From a checkpoint of a small transformer trained on Wikipedia: vocabulary 14431, 29.7M parameters.
MLP neurons of a small language model. Each row is named by its layer, matrix (down: output weights) and neuron, and shows model dimensions 96-287. Each number is 500 + 25 x the weight over its row's rms, rounded and kept within 0 to 999. Numbers have three digits each. A neuron's up and down rows have the sign that makes its largest values positive.
After each neuron's rows, "raises" lists the tokens whose logits its output raises most directly, leaving later layers aside.

L4.down297:474503507514533518491505525522508484488546523468521500511475512479484513471533507519511536482507502549488517510509515527514513509500504512506542522442519558518509512499515551498525510519527475507486501497501510464490495468506505495481504489455502541511506544521490530487509498526534495489529504485489476510489550486474508497515505462445477475498480513506535496475488510479540516527518505503559470510488453520520509552447524530544558454492492498484503508497489509438507531476554499505528507513479476530471504532521556547485522528532516520507470553483488476474495488469489493497
raises: "u", "ida", "id", "on", "ica"

L4.down773:491508492554535475480494534484466514492480512513539492516551537514478515552497488534523498516481474521456505502482486498456499501523510515514539491544538472523530504528466490500461494497490478470535500520481480498510486480519542462471488486534499462520498488511481515482498490489523440527522520489507485493508532488482469549512467547502491503537518519528513522500501476486500506515478489492497524500467503517557508449543501493543528555578449488440524484509543514496480536491527466490481471524521469470509506543517577464461486490528474495459511484529498492516495554513499488500
raises: "ron", "ished", "ox", "ich", "ased"

L4.down133:493482462553494524516495500446503491511490505475474500499457534565512504493480503478536486509510506475520518493513459473494529534568498501510481474519523549536547525504500418523527448534468491480499502545482515517508514472490468477499505487494508481549498533517500467495494517467462498529534488489514520529531439494484480492513522490545495554520472483472473514472497527485490525517509462561468503493462499500540476472503491503534506530471507505485480490495515489487496504486534483533476449506488473509515505543501467481478531473507484537545497503516529490500481482495475522502
raises: "ire", "ite", "n", "ign", "nd"

L4.down781:510517492559506528487476503511484519515524499513531478476495500490523508525535498455504457480511515486474556465492487487455496445528518516524480475444532501515497493508524479502487503525491548516525455514486499484496491463491491497549514448486528488471504505500523497495469438467484482506507544481518531443486466458519539497500486500562503510489507540485504512477517494505547508534508510474481457514508468529531489468466539525516487505483478475492533488475537522469497506507512517505482500506482519502507460531544473507502500502519492503468502497513484475497549473529502473480
raises: "ides", "ide", "ity", "ities", "ch"

L4.down735:521516496526512531522472543500481504553516485524492494514520520482451492486480495521488474467525505527513517478490523501492495509501510494514506478498474494514520451484457492545511487451535484541528523506481506474505460487512489522485507474511469500530540482466506523463497461444439461539510507468504453468501510513476493489480518513458483538501498504485547496521521481475520490504485479509506540509509524487518502494522502477489506486485499533498504457467513516502501511480516523516551509487478510502512520477516559465479539518491510490510485491491526517503518517493497527502
raises: "ist", "ism", "iv", "y", "ising"

L4.down72:511470504483509453548481443530489507543500483482537492466506498519508472515547492531476492535485451475508491561500510475449473501513507484504511482484476514519535534471488479421448487498537512479505442473505498494489516470510494484533480551454506466503522466530497502505488499518506533498500481507490488512522474518495515464503507512482499534515502454522485497530466517512482508512515496520520480508502539517488548524524515514482492480507514515506470466530505488497557495475474535459525491517528502488507512479455456503454494507496477514487536529501477515537410496497511491553
raises: " players", " league", " scoring", " wins", " Football"

L4.down573:535527523535498502482489509507513536485490515479519497526537464491477507461506477451453498512530472486537483441505443504530516483483507490520545497486488498506513541516522466475538491498509485525479479513486522473495501498495476533525521452530505487499480508500522489493539563495482523492496502454490491483548501508463440501537486492452512495505509522493451446457482526479480546488503490485502500532508493509529518513475499502480526477548470511521449493467545463516502488493534489483475527510522500516473522525520438460482502490459523521543507511529471523488500502514511511541
raises: "ed", "ing", "als", "el", "ess"

L4.down970:526519502504542456543477467463515519531515469477533471488543508502542518493548507518494532507525445495520500544508510515456498475505507489500486507491489568454532535518487487467504476524533557456536439431530486488507500440519507518527490541496502477514490503510496487505496479516514519514495521534482508496509509513510459466490517510498474565490484510497463469517523511500479505543511509511504543480488519457467531532476504513467491522486507510542456512516479467506556490509453530494504503518534466520541432490499503498466478496504493492508512495481518482472447517460514502544
raises: " league", " squad", " playoff", " games", " scoring"

L3.down929:467506501482490512483535461467475498527539505533498467513510506504460506494493533433523485512516514515490508472497509511510506467517524491510507517502530507531517500483525516481546483529541457499544501489494519501533493517527512516528478488505503520504529522539563496495486523529536514496446489490507515471482480493481477485506499511504503528514501506535489533513514519494504505506488499485534520526485457535507555511521504510501519516494489476443472461507491483545537492520504470528481502520516466489471469474492316517477500497506509478504529537527525516519469485514544519506
raises: "e", "ized", "s", "ity", "ly"

L3.down633:506500443468540452454488490457525497486513543495500556497509496492508502477497493524527481468522497523515517509561475503513489565495519511564506455507491512514487533492481513451485516461508513494511547459481470501526509467474510524520486495502452505443500490545505519527524504507487479481464506507503468470501525492522502495487505517508475514515459505481529493476486474502501514507505501492476455513486513498500513508512504520484545498473489479487486512508493510474497492495498499491507514478500509428502499521494441530505497498462539512489495508502507518487490502477492510522
raises: "ers", "ged", "ights", "ster", "ester"

L4.down158:510473503482513523518525482454476476539468510506535489505519516477517515460539455507547516459506493512493494520574502475493491474484532528501481521522495493509534531495561511482556470503509489548444507504499480511491481499459519536484483481483503504503504490480534487480501535483496501518546480481487447473477570462471461523512497480505491482508510497479479502469503512518530502522486489477477470491500557536487487472546506504544486501484502499474507518528464500504482486493461489469475510492503487491526452514490513530506496525454502503468493517508513515523516540523458463445
raises: "ical", "ium", "ently", "ously", "ically"

L4.down55:509531488492524536502525471520505482496453502486510513509540532457459512484489518516479524527502510475513514540515500529510512485529481501502538518493519484566495475513511493495464440529544521489501468531491494527501501513510476527498498485511487484491501491515484508481502514480496490510475536538507459460519523573448525488517505542543491494485506492497448474518473528514495496499471468463478488548471454497503488491490513523541505491514509466459509507504483522485533520490464503541517468458495482489537503524537566491509539489471494517521510500483546528513485495443524470474
raises: "age", "ages", "ature", "aging", "ably"

L4.down24:524464475512533497488540492493573510502468540499537521521503508486493478493492431522479482462499495477513474503477498526509510544524506532492462517495510509491514506505505464515497503523484501516534513546487499461499524505529507541514498445503526493521467507512515516507488534479502533522525457480437553542502522484502493498431541495495499507547516470511483536485466482504467491483479488485497509523488478509511479466481517506510463495482484450464530478545483496461489518491521511482554485509464487505493511472495456506488489536449461466514505495568538476510535515514460497491
raises: "ering", "ers", "wood", "y", "ves"

L4.down421:465476504504498510445531525521487493540527491512553528518561462539438480526509513467478546492478466516513516430539502484442470490535515477498532508540481478537505488515534503495514527497502538503459467525480487510508483502505521507489499549495484480536478538511549470509477480501487528498512508474545520491507447529454537510474523488455486493477507444524490517500516480457488535516495509466477514496474500523520487499474504514520480528500505476463549510540496503472507491481513525532512496453520476474467507496473456522491539532527512498481436527512517551504533549502487487551
raises: "ier", "ocked", "er", "ership", "ries"

L4.down682:481476505489528501509479535535497486491486536538487483523489521416486511536452521482485471491492555472530531505509504501506494483504502502498512504520512522493496494456514542489517510471550467539524526492449457505528525494489476462460455509478507500504439487508491524487487538575471443535543518477526511490508553503489509475469518542498501486524510496465509495500491508536506521524465528475495475515498490469523522538511487508533511496497501504501480505508492511529488503530458521535488516515486504474470558476497475530510488506483503541519522481495498489521480490497492519471
raises: "e", "ly", "ney", "in", "a"

L4.down245:452489501506501479494521520481483496520463539514506516532504517446511546479471477565433527480510499497496560550555480496504505528475511456535495530488471515502453491504506514491510472503505550472499489457523502527515501467531511494482493462532520507484475481472482519458517530504461487520496488443505490455500529510480516466547523530497527524550515434506516477498509531489546499515470498477467494510489474501510512499532512490462515536493508496463472507492491509546464444473510484508523545481468480533511437524530548479532500531485506498466453497526522492491481506510501523523
raises: "ing", "e", "ed", "ures", "ess"